Part of a small language model's weights.
Architecture: no biases in attention or MLP, normalized queries and keys.
Training: a variant of Muon for these matrices, 309M tokens.
MLP neurons of a small language model. Each row is named by its layer, matrix (gate and up: input weights) and neuron, and shows model dimensions 0-191. Each number is 128 + 32 x the weight over its row's rms, rounded and kept within 0 to 255. Numbers have three digits each. A neuron's up and down rows have the sign that makes its largest values positive.
After each neuron's rows, "fires after" lists the tokens most often just before its 100 highest values on Wikipedia text that the model never trained on. A number after a token or word is its count.

L2.gate432:173141104115126109049118092143135112146176170100136140168167155159105092181145128154077122111099127151101125160116106103150160109131134105139099159182113077090211133105093063143138122107160113152109084120112144121145120143090160111157158149079098088161140164094109206156162124109154155085129115130085146157094162176074154068144168151123152109130138069164130065151160178115087161111105090109166114190128144076100123186126121145121160185118109076223123125198103126127107156124116103137138086127132104163125096103102146117099123093163183145100100081100119152117089182080128181066
L2.up432:084066207182049148159144102165095135099142121116124139106095152151126047136099142190082120072116125116157123100161144150114178071116135085149169111099126172104108064127135165161142132172106063082140172186122052140087183131144164141128138163159083120150082180135125133117144086116119168120152088109141100107107117122158081133133111123119132118125150115141160155120134192150079174181118123174170119116121137141125101125129088145145127152144161131135078128095088092158179192081139107109172120113147110179115177106104122129130109163103155113130135162159213074089146073075085115157
fires after: "n" 25, "ar" 22, " " 12, " f" 8, " A" 4, "c" 4

L7.gate472:164100067146124167175132143144150152135127112215205111095108097143092091176171147133052182110144103117188147074155156132143151181126095166185139111128103121157097155148096137152121108080090165135161095078127140093103065092100138075089140113110152185073141115168127137124120132095101115113124188161125059132124143186179145103078112136117148131169135167120159167171099131173134155148121176165132096130112149152080133116126097079105135078128106174099121149133090130101165117077190176145137039133138146145122124175060144139111108076127093119197112141154173135119129108110136143109
L7.up472:107123140134081114085070128155112143072126130139079117122158182147178158073139145126116063126141144115069147063126134138154169127172136136111166150136097158151169090164095202113173150184115110113132087102117089134173116168123143092134122091102135102126203162117138119122158101113177165142093119082085186079117116102144139163159147137097125118190125084201097087105061069107070137132176120166141058135158112145107117176126143161097116133168178221107101089138064149097094080159121141134102144119135091140148122125106121132117070109121167075120185122116139136153128100146182163133
fires after: "r" 22, "ou" 19, "or" 12, "l" 9, " St" 6, "he" 5

L8.gate357:187096166119142201107098101172105070141151143165113196169137149107146153142092101167128086149096134110124148180114113140130157127081043110080076125131087112096097125102143109165169096194173119156169054173126108099172124098116063139132111157142150149194161112125105183140118123154141137154171089116058107150157119114103131104123155123106103128165108101127107119056062117174104134093185112142121135114189220109111172129164205133114141149104098134144173147135110143169147053131108116137141124166139165169058169087113172094134148156107159126143119123102140133138124156143137148141
L8.up357:113081133109169159174111148141114183111157091145113151183193147160122176135161131127140186166081086126148081156149099071114133116117118224116084119101068112099122117109141151116105079099136125094106119183141110102131131096147124124106134101031132152132183148154104194169118133159136108127164082132097106134136135094180156152120105165142173196146146169107142115118138128164163084079176084084164120127101156132109147168069101120131170150107153172097138140115110149113114071156143105140114122122150159055185128094095196146076169080100186091131132188144134175083105101098101132105
fires after: "ub" 22, "ro" 15, " pro" 15, " p" 14, " P" 10, "ct" 8

L7.gate120:118107122093124106078110153135148160152061148110104111143135095147093190073113140159129178069112111165104162137077136153165131196119092122120139151135128095103168198101133105063140140089178112097069142077081116112132113106142140111082130098155136085183153113115185104165147122169068107148180105108120114117137125073117170161103091108125115107123185118140191092102096102108041134118167086126164084197145163160150164112142106156155112141147157121134141132155107114137136054111164149173106126114129129208181123135164140162215121157137123123095151101104147105053107105104072108150
L7.up120:151067112157153112091106167133103114116097130066161126126133118121118207070154158117119189078125171145081184174126119169146103101144137112142121171065138072134160120171187150126157158084159161127110146176104122153109095155117113134114185123156115174100101129171146138092123181156143149097168180212122065101114125177121096105098084111104166085114179136143079144094116164064088105116153101121114083169131084126135155134085171139151149144128073121151115145127085048109127190123110160097151080136147149099109102109159083182146085125132119184162128140182154120137134099089188110121
fires after: "n" 17, " L" 14, "en" 14, " E" 12, "Y" 8

L7.gate293:076176151062144084125075108162065145122146126175100155087156128074149118061131089104144119107126185126104131157080158112093122146126231108158122101135148149166165099069133139124159137142097093156102145070166156117110185081147180102127150114139166189094076185119163095145124125087125127096127204071135138087148125065148121112190090136159100136161112109104114134104138098130116105113174103165131141112148132144148122141090090136137132104108156093087111114108153126199122155088074097099078171140110140179070148142149164122176102170181121123113049147168161157141122164135151128149
L7.up293:109117179134132092064157176081147142139115112086129175135153127101130145124184134141190136114129133087089140104113137160154121122171048128094135181109174150118102125077122183149065086128129165141157132105089133156121141106138203084075146101142159084176159147177145097114086069061099141117174092159106109120131112079114127154090129087113115182101097168124105145101155088093186138128184100150108163126161104101122148141132087117123141094131128157174105160106133057164195131138095082062078107136174109233122123148157120098098123095152121080125074108133096118090100144110093139112
fires after: "°" 30, "3" 12, "1" 9, "6" 8

L3.gate15:170126194155099134087121103184158123124055158089132091155138113130149168116098121141193131159097083159143079139107079080097120171137058100062162132127164133133158103119111107176102127153071173158074151059158207122132139094118098124143122124119152082145149085149084130143113071130129179125185060124137140080140144147120194127089191141157080083125115095146091108137141143084162194134155108159124130157104154111113123127155124074143083111186121110136139182149119136153102163115086167177057126147137140107132169110071148153111119148087119148122155107132111092166162117102068113077
L3.up15:102107161139126141128163142108169180116147118130158095153120111158131206118073124176168133114155162136114098099127132117074115171128089132124083132102128110103125099116095152184109177116136166158107076110185131139071152113033066137133148137102150076124124146151084060126075102135144132115096094150153099133071137106067125145125189111162086097150132115224063125108099162081178180110134122129131135147155165102109111101100122085172101126189119133089154142089088123161101146097177118091117080107119117113104170147141077064092130094075156104139156142077092088105142075101080144088
fires after: "st" 22, "p" 12, "m" 12, " f" 10, " c" 9, " P" 7

L5.gate109:112150179155152132157162112098143135105097142133180070107159130121112196127147132129125178125105168124092139163059085083122127134120053110105162118109197126127180114112161142145119062150144144087093092110139161136083098181100141068105144098135120107122185153186080097159066141181179104140120040159090100135124135090180201063060138191103148122154129134111134115146126151130083215122122136152123156095103090069146142138082076135128130108126112070162143124099128115143117145098161145136121138120155075154172122097135120117143085097114115117130131140128116089074043150139174129115
L5.up109:059159126119129117174147084143174181132174107128153111129113153121197175113168141116093130134132203155139118107158137162112116159080083162136210177086128151152207099112167118169172064146119112152152090088110146174126135173092133112162010160074118143109126156193147151141105151135180158135078101122155143157153138105109070090178167140118091101141064137131132168099113133142119129162081117109118123120149130102140129114106173103150113097063130119156133104105107145116099094126131071168146098127085129152155205110129089143108100183089181128166124116124114077083098152153134108106
fires after: " t" 12, "m" 11, "ap" 10, "um" 9, "x" 7, "p" 7

L5.gate400:118148139130154150120112111155097108121149118161132111083123094187093129136098116179121157109093113164107207092082097118100212153065175157182153120132167106074108139155144199131119101094136102115140155101142150129129158090142096086151111088169102123103101139151191143167117124127095195176149093060156118158110181105110116110079104122144140086170129110161140145137120141151083160138131095133120165150146132134118123075192137157121134083112078183124127119112165039114132061145123140138105148110180098132109100122190133144160119173148155166181148099219166087194144096179157130171
L5.up400:106121169138115169099142097147147086109102100160136162075070144141106119089138134132144140119085139129147102148126079119151125145104102110146144168169141070103098123135174153151148125046196126123088118161124151098095073123094093062178152099100109103160090174149152128149126120156059171174147135145108140180091169130076087099115102120092096094141092140113198113146126153142107151149081107087176165134081083122100114149128158149126111070134181141090140085136141103180186171119122117155142188069156159109192095126126069116128135084062140118185098111169157133119128148152208052130
fires after: "a" 22, "ro" 18, "p" 11, "on" 7, "o" 6

L2.gate314:144106090132145135096115099099072156143162178063141111156158082064106190125131111132145137165144107173066193127078099133125081152097119127162145114164088142136087119181151143160154149061120105157124079046099067131108144088097127128111174141139156171085114137132103127115146113216143118133112109129127115086180112096180173121123135139093129128085184110105148090044108129109130121127048124137085158096164171137143163141090114149165118144098136120157115064109109070126132143126130154156119094161128133091092147100130089165110072156141128132150079188105104145091133033142122180100
L2.up314:114101091151164126131107137148151139145135186129164082132128208118135170124145159214112127160110093099162155190131127146088082098144135159142168101101098140102069147134114114158105194085124075127159152044135138138178080125114109081107080080106135109117159137107094165109148079166149126158136057173114115196174157037128160135116103104126095113139122088147125108085120137164157143133119122123137107100153172117110123082113103147083147150131108102161092066137134092134121173145120149124143130130093110091117151100150189234150089219094121081129187163106100124106136098144168124143
fires after: "i" 21, "ac" 15, "l" 13, "it" 10, "ri" 8

L8.gate260:096090120173183122125141121131118116109143130173177115158153098145112164165125094177152144105150091189083155178128110076090169175131134150139121103127091136128134133146100159118126117139170138101123088141147073106096082150073093164159145118152124105129099198073133130100080106147132170176108137146077173188074131150161167117197129143096126167127162110128135147119141153165116189078108118176130131188135142135142073148095119091091158127120121163096157133224115103174143142085134180181083114136114135165086116129126104105212114052199151168146120079179158089137176112162150153129
L8.up260:092040110121127121108105137138156122175120169153147150136116122115169168124152146121114156127139125115135106103077184124103061092140100129193147128092190161124131172090091138066079158130156131183138125205135065072125083070102095149129171143178100092109136134117118208103065120129137110176137113111187120139081173170109117128172147119106170109068151114097154130061104146137125126118126132136127147117193120135170140126156134168078144120149104109155128144141099133142140175119153119160075095092163149133162073145063117128166225088121184118108102096125112091158162145077154186131
fires after: "2" 30, "1" 19, " " 14, "0" 7

L2.gate53:128116121144147129109155161143119186114099124187147099165182155093073165079163163074097146173076104160080092107084127118079116104161103050207167100088111193166139094144107107161134134221168136154138101121097082156115096120109133173114138160112092110193117127148157138181142159109106135117116155139133087084059131133174097052124140136132163113119179152123028071112084073071150161132127123174104147130111155098201175124144095148150129123127138104126123114117099110138128084102190122139161093173092084108117139120127139168122092106168133121119137098119126148140119099103136161102
L2.up53:120101090123091119140113145118185141116110115071163142086105107202096144126122187120149099159176152154125149139137188136030103127186116100105112096150129144131094097073213053082122152131165108060163140069138146155107090131112163100106118152140075104121118099061145117099161101135165059114070125165156145117060133195159092149136137150117094137160081127102064068065087118084103091130138151170108087133122139124127158174174142073146149141155160147152136125161121114182140108119118127157122140123156104056119156135117107180108160124111093085090137168140124104155115107162129135139
fires after: "st" 30, "ac" 17, "h" 8, "v" 7, " L" 7

L4.gate83:128097095179112124143127117101093145152135130140121094148118185142146152137198157140120140119099125110128199130064175137092166126080110149112073146147136140155160133142113040136080154092078104141127129131155080142132153138098116126158056122134101118112076168131076148096159091136160118104137147091143102123067121129099130173139104087153110132094133098142142078127148157205150119133124116187131149026131124109142106126127102173134095144162125014133064110214100084126152137151143150178135103138118117126090068112126106177087152176075176106160117105136153110093083110146099169065
L4.up83:134145174136122124057140118139131108140197132155160121121136181128185093115164124109097136128051073140137183063093122120097100190112165162105089145145126085148141117132138171155129176162124145140122114114134092170118151166121094097212141095193084140091112161120101124133140090163159155137127109130093147149146152135095132080155086148209144105187135093102134113128146092121141110153150114124118141133071144120126127121167151125120135148200067069174101128141115121134134103133183210186137100161071149067067116151138110139109096211063129120149124080109162098094164163146148188105
fires after: "ot" 14, "l" 11, "u" 9, "n" 9, "i" 7, "ic" 7

L12.gate211:105081147102056121120068071159128190103101170108147190133186169123129107092156159167152113141097110121105089132130123105094093080107115167132085090147107070135170172096103145126116118131141143120081094103114090124153131159125127117106150145054110148152103130158067167097124087110147160191177118149090197168081094068083114112102179148102161077119124126147092128145115161128196130075147121153150089091129168115159135169113160092170114104137136070146112167139147113187137178101141103160136205128132128158139116144175142140154082109124122214149159143080145163158185145146160091098
L12.up211:199162123148135195135167128148130123113138103135158183144169159153166094168082135141158110113126100129150163080154073136112187105079131130159129075172171098167095157113110104119129145167101150123137105113107114097177149157115165129125109132142103156170119184123133160113126137113190073091126146168175125120154136066110123067086110137152133139093104208106100155054128104170130163115129084104103109200036129160161094114099150202099167150119105151155123139162175123180128140094091076092173146077083124113108123124088130157092133139093105121112120169149126209214134126131101140148
fires after: " " 22, "1" 13, "ber" 10, "ary" 7, "9" 5, "n" 5

L5.gate193:138131106131128141107148173161094090148100122153137147174063118095145154119098174118191180103157104128030071132108065124138126130111089080140145118160144105111102143096105133111211181117100128131139145146097163101116128098111094122149138181084178119175167105136123106086142130157198114152105129111056061081178108179096115105144163033137097112171145106133118154128160112180151118109127150111124171046186153129107084135107099122161124127129164138176137167091173143161149088128127088122155135157168173148112102111049073147153125142133147149100096137202148128156130109134096160096
L5.up193:118158088122105156130114169092155138111172129135104142146198125066118118173116091137119141186097110150147097158124100116128177150078163096107130092117051106142196142133064153110151154143147066127085152107109123101165129074207112135105118110126108156183073164159175174102134148117133166143122181164108112158159109144154125087109151148060175079154142142150210158029161145166132160114128137125104138127148094109078086139098086165055127147137110138144110203166089085140119080143178194100123148092150144141142151142145104166143133109070129099139136168159125102139136147130098151174
fires after: " n" 25, " p" 25, " N" 12, "on" 9, "i" 7, " P" 4

L4.gate74:120204147132140126083123088157185130104181144105126159082110144178141156172172126151138154090132190177136106131117168080198158073132117134096132172114116163140159158152114106091140142128138139101116151057165079159106156122135145154071081166117168101081169083119110095078153151145133093188166163145114178105141099141173126145132142134066189102089132153168150151147123133086137112087092132117107093071171161091150136057096113158135184117191111069108114123108188112101101133088151111097081102114153165176093142152119153111101145091089129102158143165082100160145159162098148194146
L4.up74:160138170177169146068152081067153089095179144038124133191106131117169124136169137131148131122117152160130088154141151107070106102109121087088090123184146129159116102141174154137176114126130085162140111117127106141164206109087142135129118168110158049184119115133130127100141184148138114206177136127125157158141131129120138099105140130075167125154136189115119099154099063095222146180138127156150105108121158081114135102120114161104158179129102129143125139150157134069136119179141140119144126164132076160139151132115099085133158136071105070158138196130124174108203145088166079087
fires after: "c" 16, "i" 13, "p" 11, "r" 10, "er" 6

L7.gate169:140126166121150147100146104085089152091128167193149098137145115144101182127146090160192111129164132099167170129112139122107135076157142146118137118172151097175148141149100108140131168160096170122105146089163086141163165111099110051075185153098068133100092106149180177152109081129162181106175125086149145154140100057105105133154140144099108094119163129168137170074136126125115172104141173097098090098141120124168093124144123105116094108134115096149114163178129119201158132135166113121094188151127140144163073097127255184098144083159117058124145121097104103166107100118081131102
L7.up169:141165145117160083143172147161126109185075110124106079169121135156162139153171087158147054101130092118176155092112085120146151118173090089085154118154086143084149146135132152135093132159155128085177065107138042139166109163178099107155173096124083140110122191127179162135098099105102104071136108117188156144133111138199110111166127163123130103093113113114134151110159164131171099145141140077172146167104151092097137111104159121088123112124118057121064125121089078156021136161155125099109163111130125150127126093075164168117124092151113084165204159111072157137129118110126083134
fires after: " " 56, "1" 16, " (" 7, "2" 4

L7.gate154:126142159177098101099145145069099141065159128131125153118141117103145139096096141136138139172118085099167189122109066115131116148147098112152146125093160175067131159133155138136148117163212155135127135146113125106137078153117147101142097182133152136166173119217194145113140171143159143200108163121090096161122117131109165084100141195119220081121133103160199095106136140125113130163125205139127153093141091074065153186093139109150140166155146147120101131135100137108147067116165162155129163132199137097188111148098160083161124155100172159157127123128135077146138078096129136199
L7.up154:083173134186129179194111144063112126068137117160112066133114114093122167092162141175147159089181116111106120163112144117072074116180112114075149105160107131103054176157084071151148082077099224086126072098169119123095152055138109111186126160192088118120194158078144124158123120103151121155134152131106129151089112155135126127139142154143114136142180158181107148105143104130117159184098165140174170130125121130126136116176158148098151141158163103160124111085135158125123122096137178161187125142118128163101098135081130099102176151125128101173146139131084145173132116182161070138
fires after: "ou" 20, "o" 13, "z" 12, "a" 10, "al" 5

L9.gate119:174096146176069136143099158096102128116120164129194128139146182077104198146148161138191107165154100153080083101155150208102118093139147198167095157085085199106139138126110169093092147134098174102084086113078113073075137152109136150093133114087124112161162160136145129117088100117161144148135116136106140079100116122163105106117095152167149092118105155173128118098128105096151133095098145149093154182156121083134163175160127126133080132130168107162143036136096167165164152067116093159133154149097097094108137076144132182148124097184137113157078160110154104179147072166118152154
L9.up119:128128172104062077139137065109105140110092113157166089150162080194140192097170144138149174124149125141165185138123119181093118165168128140138141127067145147185175134168110116094083126150145144044179123151118139127151129161138180121130103128100142100109157021080141138168133169075151131175101120209125157125132099070110173122089124154131126139131073131126146105108086147141164110140114109169146114144161155109126108150150136179159068098141148145146142126115103115168132155126127101173144146106152077129054155153179210107125123073177159129127135099045154128081124130121141158160
fires after: " D" 17, "st" 16, " L" 13, "il" 10, "ort" 7, "x" 7

L2.gate347:132125182062101162161126124157123073106153165120082178073140142123097216097120124156166144113133153145110146135125101157148110128100132156119150096104121129129049130140112133132109120133234089113124137137114131098197074143135158142087152151182130127139167125126100141144165091132074084115158086136142090033095105089100128156113153117144161135196084126143145133124117123063173108114091124155150087136130118144137110160092097165171185142055139112123096195105141105131104140099131144097102146160106185159081143102196121147148173156153154154157204107111170115131167122090084179071
L2.up347:100179170156160131115141128082147096156139158134139094166094150110181130108074081128131077133184147122096133127060116085135137130121143153048119164120180150193151154102180123137091192124149141133077104142141142111112145152147106098075115137136100124208135096112120148140166137090151115120102146163123249081179168121142134139134107155097156106131140115148045051087097139120125160207127101114142169121109150154118074097105168124145110119139125152071136100095138131154144116145127100126150068142154133069185105073120144057131110135068070148142107148147143103111199141129094129122
fires after: "ic" 24, "im" 16, "ub" 9, "ad" 9, "ip" 8, "iv" 6

L8.gate35:145110173179140151094121081129081151107129123127145135140113070149122181133129171031125126133154114148143091186110117159107151134088110149151136176099128067096086137076092139146159112114174164148114120088143139164116168128195107157116146096079091103124096102178166127104145139109097137174127129038093084112103129175121109123078095134090112136075145090146161115173144168062160160172083082141110098117088132106107101126106072151096149085116123163110144119204135099106171140095121159087117089132123171131140162178095175096155112167134142103216187156131151115142159131147150184058
L8.up35:165163140116073112170164106155105140167118133131148123179202175124124170123101162099108132085073071114145146155088168129140079143114166148153158123203091159182115129134076128160153159099150157064178161133113091128137162127124163102137148103141083115083152091190129156098115147130102145142145139090127105122109202109163101143140100143081117082141186216140134156173123091152140156148188085107179163127156127093072091100111076119072091215136156071108085138153183163124097100117121117112137162122145141131115164120144130069142102163157149128120139127210173163142115095102099111123
fires after: "i" 23, "s" 14, "h" 8, "e" 8, "ri" 8, "o" 7

L10.gate385:136122126092143163120131155202192122139112188134127150099085100183101188173167076100151161128145161114097147154171164117079113101087141127105127124146090179075150171047140107092085137107121142151191159143071173108107131183149062102138174157137100107095110129099135098131136105113096147103122116131120177079120083164179148117184096135081149169171146128108095136116140108158068102113103146175181118150140158144182080135127149126092177123104117109143087073114109085161123186152122118085091141153121140144097175135147161146081110090140155135094116079167131060150163059165118082107
L10.up385:145094129089164162115125144168113111189124108170135134079146135120099187139107080134166115130135118142164182157081148143117112121138118107185096115139134139106105207134133107121124090137141109193093119123116175079150148123169054125106207143144115082053039110090120126159104085125156180116117137123088149095078123088199123131175118142096147098159163130094133120159167110141127087119156167147141117151180160111142080104166126165124154146089115116091106112129096109156099126179084121092052157117145175181171169185115162136076119115102136121132066139116182114152183065165092179117
fires after: "ed" 19, "O" 16, "t" 12, "d" 8, "2" 7, " " 5

L14.gate497:159124145136129180111080156126147155050093127095155072135139118164076164152136148111141114166143188118107138137089132117154146094159091130124125158141111172183125125130090145143135105092111157117122095088166105154193101074114166114039130191109180138123176112150121094106092111071160105095040138137123155139137115155150130109073101148145134095132067117150110144111154090184085097111167199189054116154106106164116060155108133102133180147172103149167138086047139079149140149162120112188178157120130131152118121133115166147090086088142121111103159104121138177151148114132198145138
L14.up497:148127093131177160124150170128116139068136157062117093138148128110149121126141168145107133048132107159113108132142166132128142084120043132162153057102116070184113090162143104113165158104112099149141105136146109123191116112118159069151148128128154042129163116115103123104091111082146163128118138068143140135085058096112043087120130166181176126151129162147130130097132092082131130139133146154163167097139085123132093164107136036112097144191108109124079117164108153136125102137132162176129075128090048171175137169082109148172069161143069125139147128158133136095139068133135139167
fires after: "l" 28, "in" 10, "r" 7, "p" 7

L12.gate134:104158155107135122084105115117069137124133101126134069147094105148131063077118113156115137145108128138157075194086115111102121141113131114186053127115185198172166135073131139077112107115089153086086063086146095154090127162138143150125122134080135070189159146134180116122142187109198160172122132164142149121137135063128126082115084154100097060172186183144071195127173111150140120134123074180135118078157092170162185088095099154095117160162084126152143146142113134122108151094110115150174085149151130132095109142101168176154141082099121102140171123149117159156146113134102160114
L12.up134:191141120190145174100145141120146116129155158134175107096092158119106089158068171082097123111181107121109115114131131129075146171144096160112094154103142193115087161064096094163160111119110136119088079089100088129133079171123147119156147113167127126155129136163159130080151129102193164180120113098171147066132123142100138125177153172144088134063118195094147130157110162119119096130160193119091120098176100136095120097101143101115088089151105178130126125145102125091206095126160106087067117125087112125148167102094065131152105143081126195110045068157148105138157105080156085138
fires after: " p" 14, " the" 13, " h" 12, "p" 8, " he" 6, "he" 6

L5.gate334:147111104073136113186184157113121138135144145121128130131111136140162168145133066119098080124175177136142146118091045154073106122154202171147139062173189110137122072110123186153124108066204133100141157123135131119099141122146098112108133142188119126142117098087127165159138136169072077176113121144145110084095078099102105071099121199102183084124119122123119068095111123105142132180173122162140114085140200095178130132154120132152136166085114125120107135157090190109102110140125166088134132121124191118113113127187164171131096119162106097160160123128078080081065074157138106125
L5.up334:158120112153154104146140081110131122155084137142075120143136124146165058182071112111182134175193196133111194179144132168132069141110166125049083065147121123149108082154171154115055152120076110143138186063161137145127160132168091099161094153160069135159159122104166121150165117150083135097106157088131123102065143163076076130093165165125131062140092165131109101163133136092150147110095132169138074162148191152160103135088129071099162160088148113152094143149115140107113154138118127116120126086150139098109109125117126145119121115173024138099147145164113092125152121135149123091
fires after: "ic" 25, "l" 24, "ad" 11, "iv" 7, "ac" 5, "ol" 5

L5.gate175:143143168120126066069171117110094053088050178123132105151128181093143110099117091090135117157092125141102119157167085127171169136100101140100142133148131123145170156157168179133140143164184130139151084125096143133114128211154164127146167152178086145152183125089148131142093110107107147176142076093123153118092132170117139137056095169080148081081190103167113116168114111116134166140129132118150099156102122120122156078062083127126142137172073131156141140099112093131087081087143116127098116123124103073128141072171144112111165121114145115163049071043096101119142168088084163099
L5.up175:052097103126154060110121105193060115083139182128112155112128139175081098156164183075112115123125132090161173113120126161163148091119147152144102179058106098069089084161190141188126164103147182103124136134160170152128155165131114125128147150115101093149086120138059142155110127093170186062162113163120221132091103110116090093142110087140086108117107189096131088146168186108119156101147128143138150116176143155137122128039116108114147154116065084117103133112160109156121108092110165090110113155133187105193120159128102114149101118106114123175119103135114139139139154076097137113
fires after: " U" 17, "er" 15, "av" 12, "on" 9, "ver" 6

L8.gate404:089089187131132043178053076134143115140123132096142143135137107192120132124186118093070100114183146127131084169135090122153160142104145125174171152169093116132142113139059143139143160095071133132129063128114052120135182153169156172090140101044081106107184089100145094145141155120140097172114114069099065116142131133163062159125090056110114149132136118168139155112100104162172121122128065184103120113169128109159109085144118135170115143105126135124074135173181168099138126138155137090140119156133134190096103124180148149125159107131131085126139165109132179146156158100118166081
L8.up404:118146145095080149174151111114164081115129132148128089122143097130115163152120133131114128165166206148087054105128150079097159113123155131134118114185158135144157100165129113090171147128138112160149098119090149098126115205122116112123005131118053132132156121107129068106115110133071147149157065143123117134157127068148093087143063149142155145153154169112180148126140094203132142193102125155086175113149064114121077117118077100112126135159177109164177139138157168172134137171090187102158077155127104109127093124125073136102147080168161098145176115145110181122129193101109134156
fires after: " wh" 27, "i" 18, "ce" 13, "le" 9, "ri" 7, "g" 6

L7.gate374:113110113146116133080124164131075138157178111157137118110138154106097146122163133143119075103106155103115110160075119172137124117128124094128145110177103160104092159129092138165130120136090122079165152147103053116144103116102184100150120148093077145148099137104125108085148099123040164117138104121068175122117052137210118116166083088110146151108115120101091143121151123135108156110181102191114109175199170195149207156094180124099174069100132128099127120140125164163081134138113091049077109115183115150066109149134148137169147112164138131108105145111169074116189120145157211140
L7.up374:164152166079069142195108134097126130124104085144091162123101114098149110100181163106138093162128131098094125068175149118118164116085124036148134096115116134128142144144213236092145136169206137109128130134076097120167144090151143113115142119114159129149106149182156130114067146126099189149161113138171136129138055134106125134102120124077154174126097129102131113099133097130165195164180158126128058142121114154128143136112114111123111097118159156100152096181085179129125155175161143055119151104117178147093092133182120167107117151081172118168110175150107106143131154142167197090
fires after: "1" 13, "6" 9, "0" 9, "3" 8, "4" 7, "9" 6

L4.gate25:136102132177127112075155151156118098079173126116103125138115143167116027139111118137153113127069148083136124071131091074132077176108129129173098100069143127144144114093097116150050146148123157138169104117044101114186124179123163113065130209121144104145132167139152134126156157163095094173121144110153134115091067138175165115136087175108149098137110131099133144113138155102154163117104155110173106134098123124128137225120119158142130138116070100165093104100197093162083065122157079128157144106150138135183088171122110122118117139140113156141045084102135070159118151159082140092
L4.up25:144084126151145171137166093121151097115191174095121141085104119132090113157127204125067172100154072139131151126097134108105105085144142090151071086096121116135101102081103134138175115163143096115133137160084132152139121139109142122101131141068117080121165136079132138136181214130146140121141123161166128138081142087140099125092128197061167163080098051113111118115104073161129152140126176129079134126077122103166163108178135144170150186100095111171118092116108082117109101148112175170202184094144092130134110179095101101102125132047164117165106123143124131204168095115098163158
fires after: " " 22, "ar" 14, "s" 10, "h" 10, "n" 7, "c" 5

L2.gate281:088114088157161142127060139139097122169142100187100058128164166180124078154158141170146168151093165184121127113114077118109161073117183101164095158064097127138162161153143108149090134108135146088083127107125120127154105114128120156110139144087087155090172131142131165142103170078077163165147078157187142110140123178078149118174132106098182110118153126127157109056141137098142123048130060123109148181099107163113135094134088122151127159136139118150112176133175122211043119080104153143140145097148116151176081154132158175140111165109128133117172081130126161142134086055123086145
L2.up281:053096083108125122112160101178072090093174145128138068145133155148106095151085167159127130096123160078113147137107067114091120078142165084110125134087134117090198148112136162148044151116133125072111128178120043153164145112145096186130144118127126140133106115136098169082042128110072103092113099148105098137158120109172110172175146098100158142102141111104106144103128180130134101155160106138149113143146091140113118132088067138091178103149162145125083107124125107182103091164112186118124124107153070067105111129132095172106049080191095100121126143123122122095078103056096114153
fires after: "an" 16, "n" 16, " L" 12, "ar" 9, "en" 9

L7.gate281:136130086148113116138148127106101125086147100105117073119108093138107091137192087141148155137091114172155176099127107140042185141147090152172147106129155180127128092138048148112084065152215172116098077136129134071129099167130158172147114188164184125115110115119133172140103147155124177162109147137107165171076146144117133100117132169102202091085108153192110128173155105151133157117116063147106134127092058070208144120104119083109168145136129158092108135143145112104105054159155137117122133148190153081147153145082080121123139153137144140113152112164122126178136146155158083175
L7.up281:111125159139138122143145168119123121193108112156068149142179142085175151169187111125098152105132103137155067160132160112143155109091163116159109096178119118163136129167139111160134145088169131103170162133114190129186144121202041132206154129104147146101164114149116139089148084187127076163103129164153119169159137162111113137111123097085090110115140136118156177185161206140160187123066163047139158106087145124160177139105079180114129091179139131154124146150125134178143107064182104090177158117111129092096132080108173124168128089150139162104086107104107115164159156100145125149
fires after: "s" 24, "o" 22, "an" 17, "iv" 10, "a" 8

L10.gate190:131132184141107213138102175129162160103127123162162107088086176150090120104150165160151094102088143172165145121132112105128192144109122154128128163152157112136093079098106123118169068113047135023134085096110117138151129141073122110119143119077102112140194114138140123138128091095112135100156161150144140097150064103143135099079153174139167080143169139142147168116127209137130169135115165097090104139150145156116174121118180110125118088154172116160181110100101151140136204071104066170119142095149126171155134141142120198143084099131182075184116110140141182167126151097124179130
L10.up190:141140158122096127139158161123137145129151138066157093051165120102135123080158124092151072120072121128123074100132107126090113162169113168108172112123162107101148134117071120174093088078031156097102086076122138174122095095104112096129175147133088166130184096161155087120216166106083180125118093119124185146155174104127160082155110127148170148091167171135125143116069148141101108162103168160104125132142149071117124161105214137096139116184123060162174117092141094097156160092119145174159152109149110112118065150143089139126136160097124122181130140169119168166175146113094119128
fires after: "p" 24, "ep" 15, "ou" 13, "c" 12, " h" 4, "u" 4

L8.gate343:113095188153085108101186144093163157113111079088089126110136157160135133120121144152104123191151144134145148088133164117126134112127109128131109136166115158074178084103069103113097133149167163158205122072154096139144113134149196135193142134137060124090060151162095148127164128160111104150118133131114079124126124122089133155135117105159230167123177125134176217101125166112114155120143125125102100080085197140088102147170197159131144106126104123091105174209140100154118100118108140099117102097165089143114094155122185123130117069170179144102124083126121182139099097122176165084
L8.up343:082124128131129099220128116108169102128051144142121085140093126101067113145133131148159158154144104163102076102112133137099129093105157096194160166133107196079058149111101113080154151092150096207133067139097151071128118108114120156133154133173118067091120138131053164108153180126180073180056118118104124101098082114113127077147087134136175183093128142141137090090113139150114148141116081114099143140153127175151121130183162178159147110118089128130092104154122061127123115106143148108139074117160102146180074166127149123102131128085114184162110119177152131074112144135157138071
fires after: "2" 34, "p" 10, " " 8, "w" 6, "us" 5